python train.py --n_layer=11 --n_head=6 --n_kv_head=1 --head_dim=96 --d_mlp=1536 --norm="layernorm" --init="uniform" --init_std_o=0.0065 --init_std_up=0.0373 --beta1=0.95 --decay_fraction=0.931 --decay_shape="linear" --seq_len=1024 --doc_mask=true --steps=5737
MLP neurons of a small language model. Each row is named by its layer, matrix (up: input weights; down: output weights) and neuron, and shows model dimensions 64-159. Each number is 128 + 32 x the weight over its row's rms, rounded and kept within 0 to 255. Numbers have three digits each.
After each neuron's rows, "fires on" lists the tokens most often at its 100 highest values on Wikipedia text that the model never trained on.

L7.up1355:145092147202144116057089117157139115154142194066155121128125195098162125148177135140187134155143144119135078157136142103129114126162144136039117157077130149172129117091111104118078138139181122113105164174171066164101158145123170122092032105173134120086188106114142197166113094096141091169
L7.down1355:099074124100135181133151049108129168156147130133115119114104089152171150127173145147097112153155097102173168142126143117100160121122201114105137088055166109100074128169092082129136116120118174098146086125189112130144164153103123119105142097135150110067129094154112115150138130123142157122
fires on: " the", " by", "-", ".", " and", " record"

L5.up1019:132110138153200154114134125096143116153141130094151161104140153068086134156117074130136154149182135099159141120105131129095152127164074141077094105116153165193120114140082119148151113105150166142156128126125082157155111172170106097144170135097109134110196135155115096115135106136140148145
L5.down1019:159121168093099187101115034145167174153133165146092163123176148096104168058112092114168121108056168116079148115116127111109134124155084123141144098126135095111125127140173102107117107195124112123096150133145108109087128124139085152089117119073101148164124191094066156097165151099098130090
fires on: "-", " and", "er", "d", "no", "ci"

L8.up408:157142134160166125128125152133109146160133159115109103185117121109090159138073143098159135133142070134088100094135085148126073150151138143096104202080119096126174130141078161128183129114120097128159118099197072147090129150192090149107158162116101145158118106113150127182127122089106123094
L8.down408:145125164103097127158049141171123149125100106092107203117150132126159129125126173138170153097159105150147148120127161099085141146105109089157156110098070109137103177116151103132163187147157140106109097132095117064148151152110127189145132093127094129184078065166125116143049139115132059190
fires on: " has", ".", " have", ":", " of", ","

L5.up423:145155139146144087061076087099092108147113182081098129134133130166145153101122182138101112119121123100129113107127154103168064109099200055102138111154155198184059110196128158156169169143093176154162172106104121189132147126145135095118131141090082102101148122069097149154116127122111095070
L5.down423:159158151151191119143118205118115125110166084189098122128167153086136099124148109123163128096176126086158189100188092145131128113099122150142126135099146131085145081131135151160157113073125130109166175079156155126107105162157153126153107151163155162090104107185104175138108125121178117145
fires on: ";", " and", " with", ","

L5.up237:101110132109082121171141157095078149109157175149120111111142171187122114137140163146188137104124120126099099122211163091076180102096101163152093118072082154144124092128117145089082122143072132124116104113125250080138206138095179143116110108167123179134170100180136133090154141156131133156
L5.down237:169047101156112119088143166084133131142123127195062102102141101110110182171176091105189138194072212140093094098177115153134084104162146149052130156166154067178145209106122089130167140107110096152134102070164110128130077113158148108161139198106131153142075128103189131153106081136119120090
fires on: " as", "\"", ":", " only", " was"

L5.up1462:151152143149079093128164087125106131125177182119153083127166108161142144154111119134136163163134119095117120102130133137087073111137156086137096157098157115148116170217077170143200199143080139128133161085111141150195145120068125086137074193081082167119109099169124181161191125141124080094
L5.down1462:104142078110162042135098153171135121078160118063086141164099171132175102106141153141185147100149091093107128134108128148122148192097140129202133072136156145171080050120117162109179103167133136161145134173137121154096131163147146135120137161163106176089112150143178146138185101132098135121
fires on: ",", "\n", " |", "),", ")"

L7.up1334:103158151102164122172094083125115207139120198083124148175076123110124127155159067123180122181132117140127162107099146161119125159160169142116113091121139161120163093134107077115138147131103098156148076145172152117145158130146146072061092119111124119135059113156090106146118122151088118133
L7.down1334:129148131122116095120106061104108141179143165160165150113151122142084131171120057101083166161105068105154122096103150130120115132066167142100109155097091135127165128084149150130117098094192122139095139121137138103100114162150150106099118117155187166130139182136143108099169110148108112090
fires on: " '", "-", " \"", "—", "\n", "–18"

L5.up426:115151146151179137127133102103124162092079169103146157156106190129123111148058153115158122188099121153090159163100136159175123075143110110110139119060106155142114118154119176165040069137088120166150121140162133062175172068070162107126159091099107078132160104147154103129114136140066130093
L5.down426:121131099103093122108157185079135129137144117146174079096112169027129138166147080128168190103112081105148090078124113127111057129130114115110162171151181083082114125124133098153102116094153115135109110092100105129134130094157121079145161109182106138160124116078165136103141156123100105139
fires on: ",", " that", " S", " (", " a", " with"

L8.up131:117158067184113147141150141134083159120193174128084125126137184133176091144124143085133133185147123123079119097142169169099161096153140166168139140096165181136174126129162123108098115138085112114160135061144155175119111086102139136175123117089156119173097142120148116123171125179030160123
L8.down131:135159157099123109090074128146141120132065131197079133111109127132149135097165114096144114134123081151133161152135098118097169115129153227114076144098107083143107149051102089169112168145136105128169128106098147096117058152092119084094147149101107147106148147108103181133210104161104092105
fires on: " an", " as", " was", " became", " also"

L5.up480:131091138179124077114128073072136134104158137099147129148133097162073152138106189107125100137124184104085124164155163123162132129195177158129140132136091107074154126170165177160136180147125125136088131160106143184116166131091128094115165084053113080092171079122093147180179115115127148065
L5.down480:178148115162113150104099139131111106108146086193116107077065147120100053185188181109092088099161093140148125102112147117070167128107132126171083111138128133170197091128185143079111104137129093097140091116172086140153143083151135108164098178198140156126180093120090091159117166130169168115
fires on: " by", " of", " to", " |", " (", " which"

L6.up291:107128187138113124099051107097081156085117149088138158136121108155063113129127144066115164119152158118115149128093128070174165115167133100103185064214137129197096094123085122180197079140112154184168158103102136150211110084150151123077142075114102055082123151178092152141046077111182145142
L6.down291:138127132146124137158161078069174100123173163166068122159112149170109160128149117126125136125104105128065152086167121091103097111097101118147119125054154138060092133118053147132064116152121160159174080087119082159114130109146144132141145107124138157126147134118133133132125139126149123148
fires on: " Can", ",", "t", " to", " same", " |"

L8.up1028:060139126210161087144134131151132113108126133061151099115112133116186125157134176100120205160179061184105135092132090126133144084156138144117146067155151106169126146134143125154188078130164108159173131093182123154152058068105074100132112070139092113133154137137091155154117117103101127113
L8.down1028:128071092133076108123060092079135130156123142172120153088133142135148126184045113142121086086173135164069153131127204081129128129130084123157120194157095118127163119157099137189095186072106134156159105089108149123056131123164138154145097114123169112113126136114149125122087163110099166129
fires on: " and", "-", " re", " or", " to"

L5.up1357:136080166179139142169143081125089171148118094176159143152159110137129098163150179061162153136082135177143119108082111072111083174095170117090110112064084096073090082144091113134173212141091107186188132171160115172129135101118127123086120106116109138162135085135108130124182050113115163122
L5.down1357:156148114114138091108126146141086131061166111111128137135125144138146113135127086165108135095100094097147168134087109112133174171102145120137177067141115079181164115083174137173104035122128066136159178147136147167151159140129068129086178163130078108137142133145158132087156166167086064076
fires on: " |", ".", "'", ";", " –"

L8.up1076:092160119154137119123105082117135133067135112126130152141167129113117145146151108075129077169176074138144133103109128159143111099151156108161108075111150084118100168142139172135176148127150116148120125151120133204117131117097110078076098144066136124154149110158137090068114105096126098123
L8.down1076:095157157084122087088151129106125071109160178190158115125161165133141145136085100113077178078195094154185146096126089103122122137106181121152131115104107119110139170158127112181161088080186034101124137160182166166127162133135145097146054113086170163105148147150119098104131136162144125149
fires on: " |", "N", ".", " an"

L5.up1280:075103120164096126099122122099117086120145176118165118072152099147080166113158119108200162168192125088112127144097126124135149176156120104098133094120162147212107091158110108112090134104137140153165107129168129188147162105177149138096119082170127104164153105144202077149117068135117099172
L5.down1280:134170175137078150144075095170138121139146069156166183102107111135093136030120111167144165085104197140137179162128108132119108119066127121124152087148147145144100125092128122126069112145172122125082111142142140146141121135067104056063144127160153078189146096147113059146111079086143117141
fires on: " un", " over", "ly", " in", " re"

L7.up481:139155114130141133106113160114121163141120162097146114170178117192123119149106118132186133180112174145124136112075121182184162123129176128100112156147156174143098151135132176101123051154136077136180133156072050114094158136089131113152097072130097184146121109132127070170100073119122121130
L7.down481:095183126087140136070153143214051121120092115121146189153169162101075099088115128205075136109158140153119131182116135185111112141138084127143126128158158116112135087123106126161149123156132108092124199124132170133154123176161108164119095087137067113143138113068100142115111127161117153061
fires on: " |", " series", "s"

L7.up1039:086132154094115136158023151093173140150173149102195138140158106085130152115063158118140120119094193110130157107107173109131069096185150149111132156061122106126150122148096132171137171160144135108140061181132169122089096092127159118152129071101153154089143186152132212142109120091159119094
L7.down1039:119161130105066129136151147110169076167123139133142122110058140122102109148167178173122117179114141136126136091132120139094222037115082161153088112126111183106154143107091096141131135110121096143119129097088145122115101204136126135069097154107134110137118098111098103127173133161107146173
fires on: "-", " m", " of", "|", " the", " by"

L6.up1075:138197196088138079145107129127120122140141151168104131136118160146142098183125120170096170198144101088158140125108131094103155154151101119151112126139114164079173202115100134095102140093105130165133097107147142113113152110175141088132118119144112108147148174160121123149156149149101136077
L6.down1075:150149095159111131097162137169146138096105120157130127132076105150175102080123125140119104063136137116145158160206109168106075155137187090116138153140098076172079058120147151154119102091123128159032109180120128106165167123111110156123129153146176129123094128126121106149080091149144114160
fires on: " |", " ", " made", "s", " also"

L5.up186:125089129153166143110088123131157151161101171101162155136124109041139159175148153101084087159092142147090132123105156091136133166131132184097081151151138138169090160159084119164105133166132107159143116137148068158116164177141108105097098072115151043118115065117157143087119170107146105114
L5.down186:089162160148094106172126154218116103097129167122106126162108178104092121091125163152061142131109075098119157103147095131110163199066114176144109159142180147145097165121143089183076145088164088186120138110166192102142162218099097163131123146142125088129086056083106172137134133122135093145
fires on: ",", ":", "s", " 20,", " de", " 7,"

L5.up603:121139163186140083075111118069106108166173189141068108106156118133120149092092171135144148130132104101108129139108093121152070116093129076113124107096089193073115179128148138119158109083110141164147132093142157177139093165123131139123123048159081143116144114150091138161137113137129141115
L5.down603:122141091140141057141089159088116137172111164146110139093131120120108114065123157168172095115133144102105068148159126123159109109150157141153111141099109113117109126145145115137196132108188130140143166131098195160142116153132092158143121107111097166180082119112090150144158102100077126064
fires on: " (", ";", "."

L8.up654:170115110143144030094149178129143119154108124104167152142112196150131128109087153126156155098104182180099079122113138077130142059117102096127124153187119182057103124154099116141170146123072111167143064188138182152125165089140181111155114155188075059132146099182084124133113158134085183085
L8.down654:114043088118163140170198157092130113171099111118128151110168095175127149067105122141182088009116160159152086124175132155128093087161161121140127132149166085133135160167150115156125117141178143134117131150100089111133131126111088186066101143073139162040164103057165098173141144132141124107
fires on: " ", " |", ".", " St", "-", ":"

L5.up349:134140181164101133120150079111121081129159096134128175089114106098121196081114108113180119157128152141113131151122159072107161133107114145086107133053169179089133190152117097121066240126148146162091119159151106118116158150140111095136140186097185150091124116078093154114117108137098067125
L5.down349:175137088076163101189132120175150091100168138151142156100092130065126129135142168120106113176126146146140132125100123175141130162142109167171120110176147038131129143130095166171143093170157118140147080131127099142142133128116099102106111051120147117095117122147139108105044146154090137129
fires on: ",", " is", " after", "\n", " move", " would"

L8.up714:143111150157129119087171125085077131122115123129141099092197081100132119141150182109127140182127104118058128147138107133116087162191124157090154136156126117164153094110109148137156162108108080097149110171182135236116175089138156121096158116146109048092139171188127143136146135101129223080
L8.down714:171155156141124185106151144158116151176163125150146202142118183173133068139108124172156082105118075136113109190130150073156100097073137171120098165105124170117108138078177111085078111136199149110078069147079077068097116146153108132129107134110134149136142083137112143130151159107119146174
fires on: " not", " a", " to", " by", " an", "s"

L7.up256:099051133117144121158105100142153115072087122098121167093122115093108187146155119083133170138160101132157128114094180144134109161187186094174098130073093080123172140129125139117142124125147096122119138084179175106102110177113130150166160142184125063153142143104131116199126120108115091070
L7.down256:110159074115096128121144187123138155140054161138087116143099148145100092035090147150154140167127072133145141093139099125058128130088097115136124131134139159150124114089144105131097161124128123134155138143069103136156136136101093130126123162115160121070091121112181121088117143119194096110
fires on: "-", "/", " No", " (", "'", " number"

L6.up1451:098095115158113130135125094109084176102118159133148162167125109078099154129070161124120165131144118179143109120085136083128146088157153156135109136094136138080168146125133117131129141096140180145167100171105055109136127103127107089183168115091119072088180157095132124167104084178165097169
L6.down1451:194136121154125124169104119155118114097125121149154089095190115144139104098168132137181122152142106120141186111128086199105135126122085146105171171076120112123130110128129160053120098139113051128117141067139163083084131134167139169143036106168148105105155138146119113141211132128095157106
fires on: " 2", ".", " 0", " is", " would"

L8.up52:105104184134143127104114113131103096161133107153105101096096151099127179105114107095178107123105150133137122168127084126158154105102140107170111099143105083159130121164123119126132149119138131171159092119152113116114112130179160157117116126126112144159167147097116111131110093104139084138
L8.down52:139171090099119135118088208165109114108140132150163134194152156148156121137152121111159149169154111128155116166124183125099136114149116112146186176124112077106083160113172073125149112165175158095060117175133106083122123065131096105062132155161054116170138122076140139108113109133101128152
fires on: " and", " in", "-"

L7.up187:112115089100127130156104180117091094127141126154192115163170139143102129148128160096133167159158078121086133085054208134146100153077211133147112161116129130113172145166124127154188167131075140147196118075186152156100130164149138105084092118105081101106079094109178107157139113179096133109
L7.down187:135187144136145098150167134196109136132094157139126129148130118139124114096173160139116112085113147141098136159079116088138133121117064136104170137087182137098096122144208067127173160112139090190131191120126156138130126132120162107127173150101109096099124146147153142147121100099101110140
fires on: ",", " as", " of", " from"

L6.up1214:237195172132196171098136125102134184137137154113116128153146177082143101153133096078077131131105125156101148128099103135154135147151192101133099084114127184168112151167165168089115163136029098132174140095159098130135160130115166112085088159104096146130044156172101153200121144096077092105
L6.down1214:114132157184165109155165124166093121114084150107154159127117181105108112102112104201086052100150111078112141135114099162068171160107116143100127152181077114134175093115170070144092144150157160089157133120098132086153115096132145130133155130154156144154138092126203152136117068126135183106
fires on: "s", "z", "y", " including", " appointed", " include"

L6.up375:077113173146125107116125028160139197121113139146198126118140083158096131139161116047164110146157071130125095106123142091099115137098070138066088142079174150130106149115092118167147101126122155153168155208164087091164106152104155081087133080144065045122114121075152134178102135131127081111
L6.down375:152164084146079165137065147096129141165116075080099163121126123116114148154079110084117105129099082107159145165198120170094141155115131081154102113141127133089153106099149115162102121125138185102136128095087154153176122137087138156124123098112174146063124119159147112116111211144200173141
fires on: ",", " that", " |", " all"

L5.up305:125180105155204103119121126088180157143110124081166118164093135135076193169090180110111141098128134120080123074110188053095091140124113132106168134143125196156095169147127117162163131101078136180110130070121079121125149125090095120086177095137119151136131129174085170133132101130089088073
L5.down305:136149088091075110118160108117112159084137166136062100129173096145142119071127096150095160162086193078130124152137152141185158189098085062077140136153181064074142095171105083166139160163162143126152129076159162089091152198153158111115148119124125129143118131122151116113074172128124124081
fires on: "s", "d", " to", " and", "en"

L5.up1489:078121167118128146059095111110155071153159216088119137138168116125133121152118093052093172168160098160071114111142160111146110165148171114172084118116141138148092166131086121120124136094122101173143184123147127086135138143084159119105128130106076164098124111108136070106148136108097071145
L5.down1489:164109163160156161098119143180098172200119156153147161116152162148151132164126116117094128158136116106095146115081129100115082149125144127115097160164145177160111120098120091087100111151119080122083128117114149093056119090112152150087132134203173140067189136151109116150117105139132122081
fires on: " of", " -", " =", " 0", ":"

L5.up154:099091163178132111128135074110119139152159162089132154142094124175144158129067170145206145132145080119186167135068129095163101104160163105167124122100172165165094157147088164059107110105175133138150060136119030095095104092097046171107183079130154106142148108102137136155133092082127129151
L5.down154:131152143138159142149169139154108157104149158105169159177070157092115175123151126169128088109130214098097125116109096145058132152128130123132172062197115187118135132105117182186072121089131138159149127048120087157215180121175143109124110107074181141102149117134128112085115122196119097125
fires on: " and", "lu", " de", " for", " which"

L8.up1159:118151187111110135123080162090110188167101170112117130179140113136083156171120153085123163173136141175099064072046138151131090130169130128084150132123158169109108119156089137097122130108067133142186119137089149170111181120161158077105167138147087050090188093116107096105137114116105141057
L8.down1159:132127124174147186088077109109124135137139097086186145135112172063113151162118215140093192153154138126104116131110128154156110143144135132082136165079141102144163083144059116176144134091129149121164140041126116159111101145165093097128094147130119086117195095091137173136154128102079164125
fires on: " |", " for", " –", " -", " office"

L7.up962:111114134128102071117057122098117154092078095074140168150109122074092164204160145129148102155136163179064110121092130158114088111174095143074092160136150116107185128214039130113126164148090098122113139092121122071150145136126116066133129121115098120162108129117150108175144051148122126090
L7.down962:155120101157084120177063127208115105114127115111124113150135120064109124150178133121103098140051196121121143128140168152071160135193069124089148143103105127127122103113097110157150145094099129170065139117115157119084097136096089131154142142158122187128119094161104074149163123137179143062
fires on: ".", " J", " 1", "en", " F"

L5.up1312:134103143171092143083128118172153133186136143083206112163114122126148177121143149112138139181112135096136136130029160117137114062125104098094105160103142120135100182117120132122118164122115123114103160070115166163163150160130169102096177180115129087182155099116115093105060131092083048104
L5.down1312:140170136126097094139154153145095168087157107161090123123199161144151166139142097110087134067142098142132139085127111095103126134124162144148125094169149135105144064154095157125160143108141065113149173143131116089087099097121134097114104084133110177135094112108084178134125170182064116109
fires on: ",", " in"

L7.up41:182135131154112071157062134124127167121120165115140096178129150104089135149065154155117191133166097146136080097129108120133060206116176049150169081122149110161088147155138153165189163144142095143165156083134152077151171097140150137105167172137085127115129089132153076121167106079072123115
L7.down41:131130167125155160195084123240109204087096106122151124134137135088122153123132143101139120095138183161142153158167123120162127165096152104159118111146117102143136164051152129175160085073094191160160169166092090119156112095080089156108158126075125159097104120142166097166101104115083089134
fires on: ",", " called", " as", " named", " the"

L5.up575:159093137115146166112129116137102140087151150159168164150091109115148090132146159072100143207166130161036138108102113128132085092163091169113103108099144125198129068165132145162128119108078168152162104147138114085155150122129158123075134071138078084176133104153162078138040179085112102119
L5.down575:144111127187066166132159120159167180154121115166120132097132141106132145090102149093095200121159091120105101080141128150133149154080148107133147179098137143141116102132071131143169133103113131162128085101125145072154148189112106120072141144136145116131094085106112160146107112126108118097
fires on: ",", "-", "/", " (", "–"

L8.up1268:161136123140151088116142072115154139149055128095137171158105189177119166187056140142112143095212118068128095137159087166144117144155155094156129101094096166093119149167137117160071132149094142157141123099123134149197142137092104137087160123089140086103106129106148147118117118154174122110
L8.down1268:121112110103102094126147062198137162081178126141120171166074108098110116066128117171089110146117153106177079117084095152162105080179119049088161152128131115122137059149222199209080149105151104128128163100140087154185169148087117134155086138171155137120128062069106075155124056074150148147
fires on: " in", " with", " of", " that", " by"

L6.up315:118079111200141148074052106114185156164104079071129142113135073091165164137144108074145188159115152073109095089033137144111121170115126132100124179134153162122093132148163122151130162122123179191137108119175103184106187107138132145082115094125124106137174131109202114154096122088150095122
L6.down315:104079148124134104084121106145188140093132046114111159061125111115162174087125095115147130178071149176150147127199182143146108121087143144129062126137137129116112155165109118126058140157100107131084152176165101136065108161119091122168172121168169097136106103109097100117082146140164109130
fires on: ",", " over", " or", " and", " of"

L5.up379:134198166082149112104152073117134138120144120099143102165150093168086145179134048175147188131177142113071072115090151110152147135120107155121097105086157178130223156121138182106130136067116164145091074136094152128093135122093084093134189155090123099113147104134081132109168121054124153089
L5.down379:117125130155172129121069101031054126108148135211085149136090136080119122089132154131095110126122122163148180096161077162093170124213139134143132160150120088147116085058110077153141152165166095139166188104221113158107144115157128106080078124149098153169121150075172110124111142188161129125
fires on: ",", " by", " to", " |", " &"

L7.up827:168111178122121146135123147071114090126165140095151158124123190131139153122104128119118127170144108147067099129157127067095104150162127117181150134159125135146048148149139149203162124096154100192069103098148118086092152100102181098126077128114131121098137141142134066090101148087127056132
L7.down827:137167128086142200126093083143123175153161154104141139149132148095096136119141087141106136195118166094100142115160087126084100130094129160109170121181175166176094109058116108125114112125092111146194114119107150193071119115121127089098149125136131119160164151172087115178140118109152124123
fires on: ":", " of", " =", "{", " –"

L6.up495:168120174099145148080089107118017150080119135160158126170191048075178088118165175158155141131160138148091108130083153115090150125186129162136125113078152150131138118137149193106155135088133109135125115223088169152109178097160125145096132072185134140107152145145093087118161117087111128129
L6.down495:101165082126142192157125140136091161142117059111123148129084136123128142109212136119145151126101112076144110152079107117092158167156116080165195134120119133163142094153174116116129198110131118105129106163102102111141149079131099101073176106145179149122191127091142172117150122152205100139
fires on: " an", " |", " An", " with", " for"

L5.up429:148121120112113163113094100128145106084053168125151144162120176157187090149082128106174138094124118190118154113146168143084118132179147140138141128114111102132086089164128134227158069157163212138209069145107125153105131132192187093144138119120113110156128110086166119201145127113172118151
L5.down429:110097147069146093144086080076108098115104115112116123076096159190134067087122162131174146107155157128150135098174163073107151107146069105136146146101098131099157105112150118149167121131123154160166152145123162130061130128126158143129120138144087142098126134156152166186099109086207082118
fires on: " |", ";"

L8.up1198:238135086045122142161159171056049162055119160119093141213149083112146129149050142163150145155185108094112096100139142079065098164141115108161169207129125184130140097151142163165152046243151138121122097155137128190146101179083141125133156063143138125152124085147069107149130104136113054148
L8.down1198:130108125100066145128069103057146132119123082131140191109066132151151123174147074092165096107081090163118147106135102111141169158109075149083123149166128194120150191082077048169117192102149183121125191131146135058099135111167118182124113121095183125110141156101107112140109140158120138102
fires on: " |", "s"

L8.up98:163163136129097157104051147085137124106132135103091145078128185121157126128173151188185155134149232175079135112100170164170176085150151161086145113144150120166152142110128116097126060119140132191059107116089159170137147163100157061116095131079152123119122089154147101097103095114147122141
L8.down98:133126140110085126109143156081149111181120134116148116125116176101138160120184131118195114131125112093127188134110128111079059130133106165103078098139111103114159124155154166159092127120174125125117099108187094145119061158126083133100110149171132144095087095119103166156129158165124161132
fires on: " is", " was", " =", "-", " for"

L5.up896:138118151146123118128150107119107098135112203105145112138097144104124157141110110093174133178150150141129128101104135061144185137110095103077154090101121109111146143168100113156152173133144048133147087072099095140154136150187155047137062122090131135139081100129175130072045146144093113112
L5.down896:090181108144124133193056179162111097090084135142121149081084132127100097138130111129093077099106159166119126149136197185105127093137123133127156120183165179111115173123172114116073113134100143195118083057100141130172123110106162159147133181180112079125136123074119179184111117168148119140
fires on: " =", "-", ",", "ing", "es", " ("

L7.up1511:134089112200166136126094110127107176134055108139131131158170129133090175125067153110116121147142119131092123133166049141127119157169149141150168148131111118156121146114095081156120192161177124203123140182134068097179070145093124127088124125111141072115100141076198121164128111080129110107
L7.down1511:116121155112148189087147077110159104167200151153126129124088123133112134120139149125118068111112134125130088095128120109151129126109157167137112090078154138146117145135108164148124110099089172139075160109132152178117118086107099105165157170114105143134138102134107128122185160169127137121
fires on: " of", ",", " that"

L8.up23:112165157166107110099073111122166178100161171143125116144171108106117129090173122153162147168160112118131053097136123138132122123140147139095128131164197135169094103144098104167149149101141120173117104147166145122170077087165118112108089096176120159114100171123166148184115120093114127109
L8.down23:126142063112081162103134112178142154139134128160095097105138162107160152146144128110098136208132113099210142161129155156132124115117147175144084110126150148111141089114147131122101113159133194110152151096103168129105158109117150100176088195116136211097121098156123089159148103161156147118
fires on: " \"", "-", " and", " most"

L8.up771:125116146146167129144100117136127152127163157085146110131098050149145171119185113133180139139111063115047120140105147153090096123168097116083094149176148120148111182090147161060176154140104126083089102116140072098152125137169051124142181089146112107149090093056144063151122051110123097139
L8.down771:146049139144143103120108144160141144076130122139126140093095129073097147155088176157079132058085101172165134125137148084133111161206088080148130135175101170076127130196106123107210185124121160188166143139117132140138077095129167134098151121200141154109139069142175146147137136089089162124
fires on: " A", " a", ".", ",", " in", " by"

L8.up1010:077158211155156064098066152126098071102121146144175172156134037154148147133106185078145156115131101107103103099109210120125114139116138163115160178095082098125080083168125152105099106131156125110125154221172129090131107134094161105128084114081123151160121147089131083161101151146115101101
L8.down1010:079173120100104119143094105111133102059144163089082094132114211153105128155180073100163102112081122134155205150176089175150146054128102118134139149090159166133173144082149125167180171162166155159194088125144165134122147090133148115131147126144089120114165149135158152122111139089149100146
fires on: " |", "|", " 1", " ("

L6.up384:141148251094126117106123079093163075121121141136108178072181138139116161121091114157150138143153131060159129097140135118144062118124143086114071103136081170097129134195103137148130146100118112122180142112099119103095219110147164194146087153121106174118133062154110116138171160054164100083
L6.down384:156121108164096094139101163094123136114134170183107107182112149104162150113098136145090127135174113155129154147120135093090141109113114158110146157164130178157173182118134144071113166108124112137110113112128133109188091075130084167131096110147091190127073173147130152140169123163065199120
fires on: " and", " |", ")", "$"

L7.up689:161152170155111127123100131135134169052143203127161123133165125153118129141048123141144113161155140192081195067058188088101112103104131158117142167113179119169177148140169186147152088170161123148235116115150130104122221142146153094117106125127111147164173103152056131149119067074080117103
L7.down689:119100114094144146141111123109135116128158079138113140125106122081130140115105125164095091168088114112182108079150155126143091176135090146079175114093126160182091059115118102108159147125123221126148101142103107151132086189091152172111167140146117121124096127125120097146120157140136167133
fires on: " to", "-", " over", " a", " at"

L5.up1516:144168166130133136112079081091146097133137115082160137144106095112099151142083109138127079194104094128136160135092134094117097112211096145103109116131137121096142120172142192140179163135087111106145121207162163070145104124162107093149098105153120163167130105084089140111157109095131104083
L5.down1516:157089126099153086131139081054097129120169119087135132087211184155131160099162121151072143113086135137186124135087094091141161092136079134062198136168147114144183105127145067140078139140107145128104155082118084154173110123131109156099089111050129119170178165086113149115102119129088142091
fires on: " and", "s", "er", " 2"

L5.up933:058075189144135145079089052095122166113118103127175108147078104082161160167074115056148160127116149160064160110105173111119133139149059118108102129087136158144105147111146118150143083142143142125141114178182068105178143121159094116123118081155128071083122043073136136173083134106112163097
L5.down933:101108094163139109089152131099175146086159150137151158136152119148113151111095156077089149094097092109105111154098127168075127168107091135147145183138166143163122126064089079178090109130196142141091115158141099134186141169112166120059193071092114145105073149158168142183105137170108137171
fires on: ",", " and", " ("

L6.up1299:095119144145085153061141113064166142178135166113145143065119126140089149146086094076129138152144088121151103096145147192126120088150159089109125132130146142205093169153129209155132121135144124148118131132144116105122108145057068099147110109123162115177134110133127099110053113109109134102
L6.down1299:158199160145087111089108161107139129106199075193023117170149094155105100170105175127142132126090147142100148150109119074115187126135182184143094129163133168093169105087119100135128155107086132146131113143115111102101134118118113110116116098127087091095187104135125147120139140117120137120
fires on: " ", ":", " /", ",", " v"

L5.up1445:118126087141106104199100130174149116152093090151117123163201152100032126118125205141102111149128151160195182107115118109086135082110149157140107143114161155150124150148074118149130057097111099176187105115139057116112189138110177098136177080105115077163123105152159128164134045121154084141
L5.down1445:125126141123106109086134110191133121106121149077064116136113174151107128125147092123176187174123125077083158166131099120184126113124113142123125114169175108115141150137133108098109144187086155152122149085082226126134109109164102162152110093106099162155121130094111129108053228169102191107
fires on: ",", " |", ";", ");", " E"

L7.up150:103146170145077121119112105130139102096128148099118149150107131164123105117160180140104197149179166145089129095146188150085140075091134114150168095107142169131156096115108153161147084100096106161193168106075180150147185077166175074102129135136149136130132115173102120102142135087141085121
L7.down150:147123115166153104124158197130067135156118133116129110109109154156137148143094058124123104140113094130158182152117157135187104154143137135104184088050123110128132082092150134129085111165140156115121104123152046172117120082067071137070161108119128143098065112078099097133092139161118119140
fires on: " to", " =", " as"